From a checkpoint of a small transformer trained on Wikipedia: 14 layers, attention and MLP in parallel.
MLP neurons of a small language model. Each row is named by its layer, matrix (up: input weights; down: output weights) and neuron, and shows model dimensions 0-63. Each number is 200 + 30 x the weight over its row's rms, rounded and kept within 0 to 999.
Before each neuron's rows, "fires on" lists the tokens most often at its 100 highest values on Wikipedia text that the model never trained on.

fires on: "re", "oun", "ist", "f", "if"
L11.up75,232,183,198,259,211,259,184,170,173,196,175,199,197,200,187,183,189,213,174,168,163,216,206,171,204,173,162,170,197,237,195,212,195,224,219,169,169,196,187,249,178,138,228,140,193,221,230,174,159,159,154,203,217,209,216,182,239,231,218,193,263,199,217,164
L11.down75,215,213,181,165,210,165,156,234,237,180,199,192,218,150,190,226,209,186,202,192,175,198,263,162,135,227,231,153,178,212,230,175,152,160,228,194,211,175,227,172,155,152,252,258,201,236,161,219,233,200,147,178,178,182,241,171,173,212,187,182,174,215,192,208

fires on: "."
L3.up63,170,209,163,184,203,210,191,171,246,191,217,190,219,116,206,192,197,196,221,176,223,278,146,229,103,172,193,146,150,179,220,216,221,231,155,201,160,124,201,192,180,195,225,158,210,211,97,166,162,214,191,236,224,215,203,188,225,220,228,177,186,205,167,207
L3.down63,189,221,199,202,190,224,236,176,183,195,283,197,209,152,234,166,177,238,193,192,244,250,144,196,147,174,202,214,170,170,216,190,161,223,177,225,206,157,182,198,188,180,216,202,214,201,101,196,183,164,184,233,261,204,206,238,188,158,254,209,203,176,207,197

fires on: "th", "i", "ou", "ol"
L11.up527,192,188,216,195,236,215,256,211,231,173,233,177,202,201,200,218,174,204,184,155,177,238,201,222,173,243,198,213,164,169,204,182,241,237,207,197,203,185,143,244,185,231,194,211,221,204,224,246,184,183,159,223,213,164,190,205,167,204,212,169,195,223,164,174
L11.down527,241,205,194,221,181,156,143,217,205,190,139,167,193,206,178,213,221,214,199,157,245,223,234,227,225,200,208,230,206,190,206,207,153,254,222,221,158,219,190,121,214,196,226,150,211,203,183,218,175,220,187,241,182,203,169,212,186,206,191,199,213,203,192,253

fires on: "o", "on", "our", "n"
L7.up870,179,198,165,202,193,184,127,137,214,225,196,223,204,159,179,175,157,178,171,204,196,219,226,254,222,231,222,229,204,208,248,244,192,216,209,166,231,219,164,197,235,247,158,206,229,194,161,199,196,171,175,198,220,161,265,161,185,171,176,159,193,205,185,228
L7.down870,224,172,169,201,197,161,210,209,219,193,239,179,177,222,215,221,232,245,196,179,168,210,215,174,213,178,150,168,217,181,223,201,245,146,158,206,203,196,212,240,161,205,182,275,230,252,241,237,171,199,216,196,193,211,179,218,192,172,234,172,201,211,245,172

fires on: "on", "ay", "e", "es", "re"
L11.up403,205,170,191,134,158,190,237,218,247,291,176,160,203,195,188,210,197,229,217,151,157,191,179,204,194,215,231,217,119,219,188,196,204,191,204,194,179,200,180,226,166,190,244,235,212,227,176,211,206,173,187,187,235,190,170,161,192,164,215,178,204,197,218,211
L11.down403,196,177,142,182,176,162,164,206,134,216,165,205,254,170,183,200,159,183,206,254,212,168,181,218,218,182,274,210,200,233,178,221,191,211,195,289,253,185,185,224,222,211,203,235,217,129,187,213,216,190,214,234,204,127,177,232,154,206,220,218,252,209,200,233

fires on: "2", "9", "5", "4", "8", "3"
L7.up185,233,154,193,195,203,184,212,184,183,192,247,137,264,199,196,216,202,187,200,177,227,217,279,172,225,242,209,238,204,211,219,219,137,185,210,196,160,219,237,174,218,152,151,160,236,210,139,165,258,195,162,220,229,175,191,180,171,154,203,199,211,239,203,215
L7.down185,238,185,200,196,172,212,226,213,202,152,211,213,191,212,203,183,169,234,153,177,200,149,188,198,229,150,204,215,206,241,236,166,189,200,174,234,189,168,169,271,220,242,241,248,205,154,235,212,166,233,241,209,173,217,220,212,203,261,217,227,181,195,158,163

fires on: "ver", "ear", "le", "re", "ro"
L11.up428,174,241,181,216,232,195,263,174,178,201,197,184,219,188,200,162,200,197,201,193,168,237,241,178,198,223,187,213,165,188,188,166,240,173,220,214,268,189,218,244,235,185,136,177,201,191,225,154,198,162,147,201,252,195,199,217,160,222,147,185,203,193,262,157
L11.down428,206,196,203,219,193,187,176,182,204,220,189,221,169,125,205,177,245,218,177,232,224,205,236,226,196,194,234,166,167,200,168,119,168,179,175,170,148,206,196,153,199,154,242,233,163,183,181,217,193,199,221,207,228,108,216,144,214,220,223,174,209,221,242,204

fires on: "e", "i", "5", "4", "o"
L7.up139,231,176,179,214,151,208,218,216,246,196,196,220,148,187,169,163,146,146,230,220,194,217,227,262,148,175,189,218,174,167,218,235,219,220,214,181,193,167,193,180,190,254,227,147,207,222,168,180,181,150,184,222,225,65,204,167,177,194,173,217,169,216,190,231
L7.down139,178,194,174,259,204,210,227,159,143,163,176,194,225,221,246,218,187,169,186,231,183,224,183,234,196,161,198,198,193,191,203,256,195,193,205,163,209,228,255,153,208,238,243,162,183,260,207,203,145,191,235,215,181,181,219,184,166,181,239,191,185,201,192,187

fires on: "l", "t", "f", "st", "v"
L11.up646,199,182,219,162,211,205,239,174,232,205,203,183,209,204,215,221,226,203,164,131,212,267,177,227,193,195,158,169,161,173,191,227,204,160,212,199,185,211,181,225,192,168,186,166,225,232,195,168,181,163,196,220,195,201,214,205,199,188,151,202,208,209,199,211
L11.down646,258,162,191,161,188,211,221,200,228,212,216,193,222,159,183,144,218,205,191,178,260,258,204,171,119,184,245,245,147,249,176,227,229,186,214,212,172,168,239,208,284,194,199,201,144,194,216,175,251,195,191,201,196,159,178,243,178,196,149,181,211,167,194,192

fires on: "ad", "ak", "E", "K"
L11.up766,273,191,241,194,185,239,168,199,242,194,169,190,190,155,215,243,208,144,197,218,174,246,141,214,191,179,182,182,150,137,238,219,232,165,164,181,166,220,183,199,197,224,181,233,210,222,230,212,203,183,191,202,206,181,182,277,200,222,244,141,197,205,169,221
L11.down766,191,167,211,242,184,179,174,194,143,245,269,196,206,147,166,218,225,167,213,252,204,157,198,220,178,223,219,195,200,172,168,211,186,266,201,192,258,215,247,218,183,246,242,201,222,180,184,174,183,223,244,261,185,146,175,241,187,188,212,176,198,223,177,137

fires on: " it"
L3.up574,157,208,155,145,158,174,222,166,245,205,166,178,204,165,145,279,184,194,217,168,212,241,208,203,140,213,226,174,166,150,213,210,196,206,221,133,180,190,198,214,200,250,197,201,252,214,168,200,220,184,191,236,234,183,201,253,196,171,227,204,184,227,207,212
L3.down574,171,190,176,151,167,177,223,165,221,186,176,176,167,123,152,245,209,212,233,183,182,256,202,208,176,227,202,197,203,147,202,189,180,191,219,156,191,218,195,198,206,221,190,201,234,213,202,211,206,106,192,223,209,176,215,240,180,173,212,212,216,207,210,205

fires on: "v", "in", "qu", "ro", "ur", "id"
L6.up825,234,195,193,193,150,199,224,216,213,224,225,177,195,187,192,217,241,191,213,171,197,225,231,213,203,253,209,213,181,192,236,133,248,201,227,185,186,159,222,244,254,195,179,244,185,134,193,214,233,200,183,245,170,220,184,221,192,184,225,173,210,236,238,253
L6.down825,258,227,173,149,200,202,201,212,141,209,289,263,162,202,184,255,214,187,203,222,229,237,188,238,163,186,187,202,229,211,185,188,178,158,214,177,179,164,191,222,205,177,178,197,166,251,236,209,131,201,223,238,164,209,224,184,199,167,223,247,180,185,212,187

fires on: "y", "ian", "ed", "er", " is", "us"
L11.up870,205,259,151,187,180,201,235,133,212,211,243,227,200,168,185,194,176,190,152,221,205,196,256,220,190,217,232,176,217,182,139,236,212,220,192,212,144,203,223,251,159,174,127,234,243,173,155,214,198,171,158,169,213,192,221,190,208,128,167,135,163,280,204,210
L11.down870,215,179,242,171,183,213,200,236,232,209,229,180,199,260,169,186,121,177,227,179,176,178,128,246,243,172,181,217,212,182,203,213,190,201,187,134,251,169,231,224,217,160,255,223,190,230,202,179,195,192,213,234,185,207,172,198,186,234,208,207,272,176,228,201

fires on: "our", "ment", "ical", "th"
L7.up487,237,210,243,197,210,230,155,163,223,179,172,190,212,212,228,224,182,218,192,167,198,172,211,164,201,189,178,214,203,181,214,188,238,187,222,157,203,180,202,235,187,195,198,187,220,259,217,195,167,210,142,232,185,209,207,227,244,176,197,198,178,229,164,188
L7.down487,177,212,180,195,158,233,222,270,150,232,251,175,208,145,214,211,220,177,243,244,195,206,175,218,212,195,201,217,195,178,217,197,152,190,156,215,186,228,205,183,211,182,189,244,151,182,161,227,191,192,241,222,181,239,207,217,167,238,173,197,184,157,224,235

fires on: "ame", "nd"
L4.up223,205,151,192,236,224,231,75,212,191,186,220,202,248,199,223,149,181,220,217,219,222,204,157,192,206,190,201,228,143,258,224,203,153,134,227,213,230,182,189,208,200,190,177,193,226,206,203,232,192,202,159,209,203,212,192,230,205,232,190,205,152,215,149,185
L4.down223,215,237,213,158,193,200,250,223,237,199,205,186,143,174,151,280,228,172,202,190,163,191,203,223,175,198,214,195,242,125,176,170,232,250,168,197,147,224,225,225,196,224,215,187,164,202,204,170,195,196,198,210,180,210,199,150,191,157,211,176,225,163,243,209

fires on: "3", "5", "7", "2", "4"
L6.up665,205,195,233,156,202,216,171,193,200,181,138,225,253,171,177,188,148,216,172,222,210,205,171,184,185,152,178,147,137,222,242,212,218,233,204,160,193,212,234,168,226,240,216,160,285,187,186,207,162,164,171,212,265,130,224,183,195,202,228,182,191,244,191,192
L6.down665,157,204,229,202,229,168,192,220,161,124,136,202,281,223,153,183,177,184,208,169,195,187,224,188,194,144,199,230,171,243,223,249,253,236,176,196,206,247,199,143,180,267,236,176,160,232,229,193,192,167,235,182,239,197,181,168,203,211,188,207,184,205,189,216

fires on: "le", "y", "ry", "us", "ies"
L11.up517,177,155,234,226,208,190,205,119,205,181,189,215,207,201,181,185,181,200,200,173,268,196,223,199,216,218,251,184,152,237,143,200,216,207,197,220,165,204,249,189,222,185,165,133,242,221,140,184,185,134,205,194,210,235,219,265,180,180,212,218,172,208,212,210
L11.down517,187,256,209,249,175,177,199,264,264,188,233,174,210,203,227,219,198,184,192,208,164,182,156,253,181,192,206,204,211,181,184,186,152,245,177,179,214,204,194,166,167,169,268,213,151,187,242,170,168,187,202,245,221,151,174,187,190,192,253,169,235,183,209,209

fires on: "ment", "ical", "th", "res"
L7.up714,206,284,228,173,247,191,164,171,221,194,223,216,226,230,212,192,162,225,189,181,206,210,212,180,238,194,188,233,198,186,247,156,241,199,238,168,197,165,196,244,210,228,190,184,210,241,183,222,124,221,136,243,200,197,234,227,238,223,210,201,167,224,167,182
L7.down714,199,146,184,191,181,228,240,266,177,214,181,146,209,81,189,233,238,189,208,213,179,189,165,200,192,203,199,195,234,176,175,247,136,179,162,227,195,264,217,190,201,170,209,229,165,187,212,221,227,196,206,186,171,259,189,210,166,197,161,246,202,174,236,213

fires on: "nd", "ce", "10", "@", "ive", "q"
L5.up925,176,235,181,235,223,215,140,208,160,226,222,210,201,206,203,182,198,226,227,164,188,205,183,205,248,202,209,269,174,215,171,221,229,167,210,216,226,215,206,214,194,199,199,211,196,217,178,199,217,199,141,197,209,192,217,147,175,217,226,177,233,227,132,192
L5.down925,231,185,210,135,166,201,203,208,244,198,179,163,192,222,163,240,224,149,202,214,230,199,229,216,126,229,162,206,219,192,211,192,201,220,193,211,154,226,161,212,199,220,202,182,179,206,223,208,190,227,295,250,197,203,213,206,235,179,189,228,179,145,218,252

fires on: "l", "re", "ec", "at", "if", "ro"
L11.up449,186,215,167,173,181,176,208,212,202,189,184,191,275,209,204,182,213,205,183,211,173,262,189,133,207,203,182,237,116,184,170,216,192,254,206,201,200,191,219,224,195,203,222,223,241,188,230,213,180,167,168,188,214,197,220,227,189,181,203,194,179,206,208,159
L11.down449,303,200,168,230,182,190,195,230,237,194,155,192,189,162,177,170,209,264,200,220,215,238,263,170,109,151,240,146,181,186,218,218,198,241,219,152,192,171,224,204,161,148,194,193,148,197,198,246,197,159,199,176,215,165,235,185,190,184,191,184,192,191,210,200

fires on: "od", "mer", " wh", "he", "our", "ical"
L7.up331,222,221,231,164,218,208,197,201,211,238,202,230,208,232,203,201,183,211,195,165,181,186,195,158,167,180,176,194,181,198,237,200,236,217,213,160,216,161,215,225,209,238,203,191,197,225,203,159,155,234,176,234,212,190,204,171,239,185,211,196,174,155,197,166
L7.down331,190,168,176,198,215,168,201,238,203,171,195,137,183,126,180,193,228,181,199,230,195,203,197,179,234,185,186,173,219,177,163,231,141,189,146,245,180,206,206,171,223,207,225,230,169,188,193,239,212,229,224,187,189,224,206,200,165,225,167,248,218,250,219,210

fires on: "."
L2.up32,201,235,176,177,198,231,204,217,230,203,217,247,207,151,163,220,201,170,175,189,256,227,161,252,112,195,198,172,154,148,240,199,203,207,165,127,216,151,205,185,185,199,246,159,228,229,122,170,160,194,190,223,193,237,212,183,223,223,216,172,193,214,162,181
L2.down32,210,252,232,203,209,228,210,271,205,179,238,223,187,113,172,157,202,193,165,180,241,262,129,240,151,198,200,225,162,234,203,186,183,200,190,215,204,168,213,181,180,194,230,203,191,219,110,190,181,140,180,238,211,213,217,204,184,195,211,194,202,201,185,184

fires on: " and", " it", ",", ")", " that", " to"
L6.up29,226,229,209,175,230,249,239,219,218,175,171,188,172,182,211,211,209,248,179,166,206,191,183,165,202,192,244,214,216,181,202,180,211,187,235,161,154,209,218,175,198,189,231,208,252,132,229,219,203,188,191,201,237,161,309,212,142,132,214,156,183,223,211,168
L6.down29,183,172,171,187,220,254,187,253,197,194,160,183,200,206,164,211,207,264,179,174,214,174,223,172,243,155,232,233,213,165,193,166,206,159,181,146,160,189,190,204,179,222,193,210,246,176,211,220,206,148,196,217,199,191,230,258,148,188,268,246,237,206,228,174

fires on: "01", "nd", " pro"
L5.up726,158,258,205,200,221,213,185,190,231,202,168,191,196,204,255,202,185,193,192,182,231,216,233,177,243,188,187,223,162,203,204,199,231,151,222,178,212,169,189,245,215,186,208,194,234,233,204,194,174,224,158,195,206,203,214,206,185,236,229,203,155,212,148,184
L5.down726,228,208,228,197,178,194,217,233,208,218,239,194,208,139,136,180,238,190,219,212,172,162,138,250,197,198,190,179,204,187,213,203,178,239,191,241,171,223,210,204,199,204,197,186,154,187,198,212,221,204,254,236,141,198,227,180,208,189,153,238,244,173,236,218

fires on: "est", "e", "ell", "t", "ay", "st"
L11.up820,202,241,218,136,219,223,204,238,191,271,175,186,220,175,183,182,204,216,224,165,197,174,132,272,223,236,182,183,233,152,200,246,172,176,202,240,209,172,227,241,182,196,200,179,249,221,214,206,181,189,149,181,177,200,205,205,129,171,241,171,190,197,199,251
L11.down820,206,167,182,226,199,139,226,204,239,248,237,193,242,146,207,161,181,193,195,216,249,231,242,212,190,195,247,172,144,232,186,201,188,204,199,191,199,196,209,192,278,193,170,238,148,141,185,231,281,202,182,227,208,150,203,209,217,149,182,222,214,153,179,184

fires on: "|---|---", "ame", "ok", "2", "and", "ive"
L4.up143,209,188,152,244,221,219,164,222,206,187,213,189,259,205,219,155,199,192,186,96,197,200,177,199,241,199,210,232,147,204,264,172,170,107,207,187,211,218,181,238,165,227,146,249,158,183,173,247,192,176,174,228,172,167,213,206,185,197,188,210,230,295,154,197
L4.down143,180,220,246,153,190,187,189,209,206,252,195,185,147,199,185,254,204,229,257,272,236,228,221,246,174,193,182,231,248,180,172,204,223,260,159,243,191,190,199,163,229,197,252,187,204,222,258,160,184,243,228,163,216,247,202,185,235,155,190,159,155,127,196,201

fires on: "nd", "est", "ok"
L4.up654,183,191,175,202,219,230,135,194,199,200,211,206,239,196,246,199,202,223,182,163,221,211,167,196,251,197,186,215,161,232,229,188,226,122,200,170,178,225,187,225,215,180,215,214,154,212,194,179,221,198,144,210,174,172,178,202,182,228,232,234,172,233,164,194
L4.down654,217,234,225,220,167,233,255,239,220,231,209,146,193,207,200,219,196,202,245,232,172,177,196,262,106,192,194,213,234,169,187,189,185,238,171,266,207,196,216,154,205,209,186,174,195,199,235,212,165,209,221,183,204,177,205,166,207,135,179,135,207,144,215,197

fires on: "o", "il", "h", "on", "in", "e"
L7.up667,198,205,170,219,225,190,137,132,220,215,140,192,194,208,155,199,207,179,164,194,209,220,233,195,233,210,250,213,203,167,230,190,216,195,171,195,216,135,161,207,242,239,204,104,223,176,191,186,220,183,232,206,248,156,180,252,209,192,222,171,193,234,246,203
L7.down667,189,166,226,211,157,177,245,230,199,186,243,189,220,266,234,235,161,199,232,196,187,205,188,196,226,218,146,188,165,210,166,189,219,250,174,210,161,209,246,215,129,186,215,247,163,220,221,228,151,199,163,237,185,187,219,197,216,155,188,219,163,180,152,231

fires on: "ter", "4", "c", "3", "o", " |"
L7.up481,210,182,194,226,185,205,169,210,221,208,255,170,252,191,205,212,194,148,209,156,197,225,232,236,186,215,189,162,188,171,245,189,190,229,188,231,173,209,235,175,230,185,177,175,218,174,184,171,214,190,172,245,248,144,211,199,177,203,213,215,176,247,236,235
L7.down481,191,186,203,128,228,185,179,227,194,177,164,248,225,205,196,179,183,224,170,232,208,201,267,169,223,149,193,215,132,169,200,164,180,162,153,161,244,170,156,206,148,250,209,218,219,218,200,206,259,217,257,176,176,258,179,218,187,237,231,184,210,172,166,178

fires on: "mer", "ment", "ical", "od", "th"
L7.up548,176,254,200,188,225,232,153,204,223,182,158,168,162,199,189,238,183,204,170,186,198,191,250,171,174,228,176,224,180,179,199,198,232,201,201,183,175,196,190,198,193,182,170,165,200,242,201,173,168,197,177,181,211,167,215,233,165,194,203,230,166,204,156,199
L7.down548,249,132,210,197,204,178,214,201,171,211,266,191,229,204,197,189,214,209,218,209,173,172,174,186,220,165,229,158,235,186,171,204,187,199,206,197,177,182,238,199,210,183,198,225,186,199,193,218,190,236,219,247,171,244,163,197,214,216,163,213,239,195,227,236

fires on: "4", "5", ",", "3", "7", "0"
L6.up776,176,199,204,225,168,189,164,183,206,213,223,217,178,125,197,165,180,180,187,176,222,236,209,215,173,172,194,200,207,204,229,243,203,224,169,226,172,185,237,207,228,197,178,174,215,161,161,185,181,148,171,220,228,198,214,205,128,200,209,210,165,212,201,259
L6.down776,239,181,217,239,209,193,181,166,237,204,187,243,163,146,199,202,201,201,233,217,194,197,193,165,159,204,216,238,196,193,221,259,209,258,180,168,163,232,227,208,224,238,150,157,212,226,204,180,188,156,196,234,174,200,261,147,138,205,209,209,180,209,193,252

fires on: "v", "o", "8", "qu", "um", "t"
L11.up88,209,190,240,177,211,209,168,164,209,246,212,195,199,144,157,195,196,179,170,197,204,237,229,198,185,217,190,148,226,198,214,185,232,175,184,184,202,143,208,223,324,237,169,232,196,204,223,186,225,195,153,208,168,195,211,213,206,152,195,183,260,199,239,175
L11.down88,209,182,250,279,176,234,215,199,185,205,189,229,229,199,235,218,202,225,217,208,222,171,175,223,208,226,189,178,222,246,162,190,221,190,227,181,199,212,229,212,197,179,213,238,165,209,232,204,90,210,224,224,199,213,193,213,161,139,156,222,196,225,171,233

fires on: "'", " it"
L3.up60,149,180,181,145,225,185,234,111,225,203,214,181,193,160,157,260,162,210,197,159,221,198,199,180,183,215,221,211,159,175,198,193,218,226,224,166,178,224,180,228,222,214,191,184,201,220,209,181,219,134,178,248,199,208,232,219,184,196,205,194,194,226,229,164
L3.down60,175,187,220,163,226,217,226,148,209,145,210,189,155,110,170,215,184,200,212,173,218,283,183,221,197,217,215,213,185,187,172,190,218,218,207,206,193,207,177,199,179,188,190,201,186,230,213,219,209,100,151,263,203,191,224,218,180,192,201,168,188,192,203,174

fires on: "x", "le", "ol", "l", "el", "th"
L11.up882,150,247,253,185,218,203,225,212,220,191,219,217,209,188,181,219,170,239,187,188,179,253,231,262,201,214,278,208,156,158,172,200,235,210,221,242,241,198,201,259,154,209,172,217,184,194,244,150,200,172,232,231,180,255,190,208,168,176,202,177,183,193,197,158
L11.down882,199,244,185,265,164,182,179,214,207,241,175,166,218,187,157,189,236,215,151,182,219,218,204,198,200,168,186,201,173,236,253,182,235,209,193,169,156,172,159,224,154,206,272,168,204,198,235,184,195,185,249,228,226,180,170,215,228,153,148,217,153,137,247,235

fires on: "."
L3.up280,186,212,208,167,229,219,194,188,236,184,217,196,222,121,199,185,217,196,198,186,234,260,133,216,95,191,190,171,149,192,243,215,203,215,162,175,167,128,197,175,182,178,201,178,197,213,108,180,152,212,197,237,207,238,223,179,234,214,213,163,182,214,156,201
L3.down280,191,233,223,204,185,218,224,204,185,180,286,209,222,179,218,164,190,213,190,200,262,225,136,207,140,180,177,208,158,183,212,187,161,221,188,231,207,178,178,163,186,158,227,212,199,210,111,194,178,183,199,241,251,227,212,217,212,169,234,199,191,196,171,211

fires on: ",", "=", " that", "ts"
L7.up503,203,234,203,193,232,198,202,220,223,221,146,154,219,164,191,210,170,220,171,161,209,231,205,151,188,167,228,227,178,234,178,234,217,191,154,182,142,164,199,200,190,145,231,210,233,186,189,193,219,157,209,228,171,216,212,202,140,154,250,209,238,205,228,155
L7.down503,247,183,154,196,197,252,205,220,265,212,166,176,169,166,203,178,140,239,240,229,213,231,218,223,199,197,242,207,191,199,192,218,207,163,188,164,208,156,182,172,183,159,182,231,214,182,160,171,173,182,204,201,167,236,214,229,204,190,225,229,195,199,223,190

fires on: " that", "="
L6.up87,218,219,148,184,224,222,174,205,219,228,162,220,174,206,170,197,123,201,161,192,254,207,197,188,194,140,225,234,200,208,215,254,224,166,165,233,170,175,190,189,208,193,215,200,270,216,205,202,193,156,210,216,217,210,206,174,160,198,247,181,185,216,175,184
L6.down87,239,195,167,183,186,251,185,202,231,174,144,196,230,215,172,187,173,240,228,259,241,202,194,208,210,167,227,231,172,244,190,197,221,217,203,121,209,220,236,172,197,211,228,201,267,183,205,218,175,153,188,218,214,183,207,226,166,174,206,224,186,188,227,185

fires on: "res", "|---|---"
L3.up847,198,208,162,224,205,192,240,208,216,212,185,191,223,188,163,249,218,179,166,117,248,213,245,222,209,249,200,251,198,189,262,182,227,128,176,191,172,244,188,196,168,168,211,230,211,206,189,237,263,247,214,193,159,170,189,250,200,191,237,192,199,245,238,217
L3.down847,172,184,228,186,183,230,156,211,201,198,234,199,190,225,200,192,218,225,227,286,187,187,205,245,195,146,225,226,193,223,236,192,170,224,243,201,232,147,211,176,205,229,175,219,174,256,198,178,168,209,137,212,245,216,223,189,196,163,211,133,218,166,141,219

fires on: "t", "ac", "est", "at", "am", "c"
L11.up331,206,199,258,177,243,194,172,160,210,245,208,193,235,190,234,226,175,138,152,153,257,227,188,204,241,155,191,217,217,157,249,178,143,181,200,200,188,170,177,228,174,211,186,173,236,172,198,205,195,166,186,193,196,228,197,139,158,190,214,166,184,206,252,215
L11.down331,214,170,183,137,209,199,262,216,232,208,164,176,259,157,208,143,196,197,180,213,195,206,255,218,145,203,195,170,166,214,216,201,182,237,227,213,246,165,180,233,211,201,160,203,131,227,246,183,207,202,193,182,225,208,241,199,164,192,173,235,197,206,192,231

fires on: "uc", "ak", "ad", "e", "ep", "g"
L11.up337,195,237,163,159,165,179,202,197,219,239,154,146,200,174,207,213,223,174,167,199,201,233,215,241,175,193,204,252,133,225,203,208,199,164,238,217,164,215,198,214,188,206,180,203,244,168,170,184,197,179,165,250,189,177,147,188,180,212,206,155,192,196,219,176
L11.down337,207,217,232,242,153,208,223,225,147,235,216,219,195,201,144,186,154,192,186,271,149,252,197,272,189,206,264,209,179,156,147,189,221,249,214,169,198,204,264,194,198,241,227,230,135,188,185,205,201,183,205,223,194,179,214,202,196,165,212,199,209,166,219,193

fires on: "ed", "s"
L7.up914,201,223,168,215,221,222,219,203,233,227,163,213,209,213,171,158,218,221,162,141,164,190,153,225,188,161,171,163,189,224,186,183,216,156,196,230,191,190,206,208,261,194,182,167,235,189,127,233,254,225,163,220,238,197,178,224,233,145,247,184,165,247,157,193
L7.down914,225,194,237,170,99,213,201,182,196,177,248,168,161,219,244,261,191,179,181,223,250,210,239,145,179,224,198,225,183,237,235,179,177,180,156,209,230,180,200,215,183,191,215,225,157,222,258,188,168,164,215,173,173,150,200,205,175,209,191,200,247,206,209,206

fires on: "."
L2.up83,204,245,169,213,212,213,189,187,209,205,229,223,226,141,193,220,192,184,195,194,258,243,173,245,107,179,203,175,166,158,222,221,206,234,164,137,201,142,202,171,186,195,254,163,216,214,120,195,129,199,179,223,188,226,209,185,225,199,227,183,214,197,159,158
L2.down83,201,253,212,230,211,201,222,240,177,198,234,213,176,93,203,175,190,190,196,209,237,287,144,240,156,178,181,235,166,209,211,203,185,205,182,208,224,154,214,157,159,182,245,221,189,235,120,195,169,130,187,231,185,223,215,219,186,200,222,202,221,195,210,197

fires on: "."
L4.up449,231,189,187,185,232,227,162,206,241,192,193,182,233,153,199,196,193,185,248,194,240,237,133,195,137,192,181,173,174,162,249,220,213,190,195,218,156,149,223,199,194,169,209,163,203,241,109,174,139,226,203,248,232,223,222,169,213,178,252,167,188,192,162,189
L4.down449,185,225,184,217,172,177,215,200,243,200,255,203,251,204,223,174,183,169,211,202,217,213,164,188,188,229,151,198,163,187,187,223,155,219,163,262,210,190,177,156,196,128,208,177,199,230,136,165,147,188,232,216,220,278,233,231,207,147,218,202,172,218,167,222

fires on: " ", "ot", "s", "il", "ing", "ary"
L7.up943,221,203,145,223,184,271,222,181,220,217,207,194,218,202,155,183,253,193,218,142,122,183,179,235,194,201,162,147,221,194,198,196,195,197,184,212,174,162,199,233,215,225,202,170,218,180,169,209,219,196,145,216,307,187,192,182,194,167,209,211,220,213,188,228
L7.down943,165,169,228,169,221,173,189,264,168,220,215,264,215,199,247,224,166,207,175,238,271,232,217,184,206,158,266,282,167,162,166,200,187,156,203,157,190,146,195,162,227,165,175,232,164,225,244,183,154,225,244,209,168,174,212,264,202,190,214,182,205,163,152,177

fires on: " ", "e", "t", "T", "E"
L6.up292,236,219,208,211,176,246,230,186,173,236,203,154,164,172,154,205,209,175,209,204,185,202,196,218,196,232,210,239,265,227,202,172,184,192,253,221,200,160,217,238,216,271,192,149,255,210,184,190,150,208,209,167,236,141,262,175,185,193,225,173,179,199,237,212
L6.down292,234,140,187,209,220,160,185,195,194,194,193,244,180,209,220,162,201,245,217,184,178,224,273,169,189,166,203,182,214,156,204,239,167,191,173,248,217,188,220,212,167,167,159,197,130,183,121,259,261,203,183,228,222,164,116,189,218,215,238,203,182,173,199,216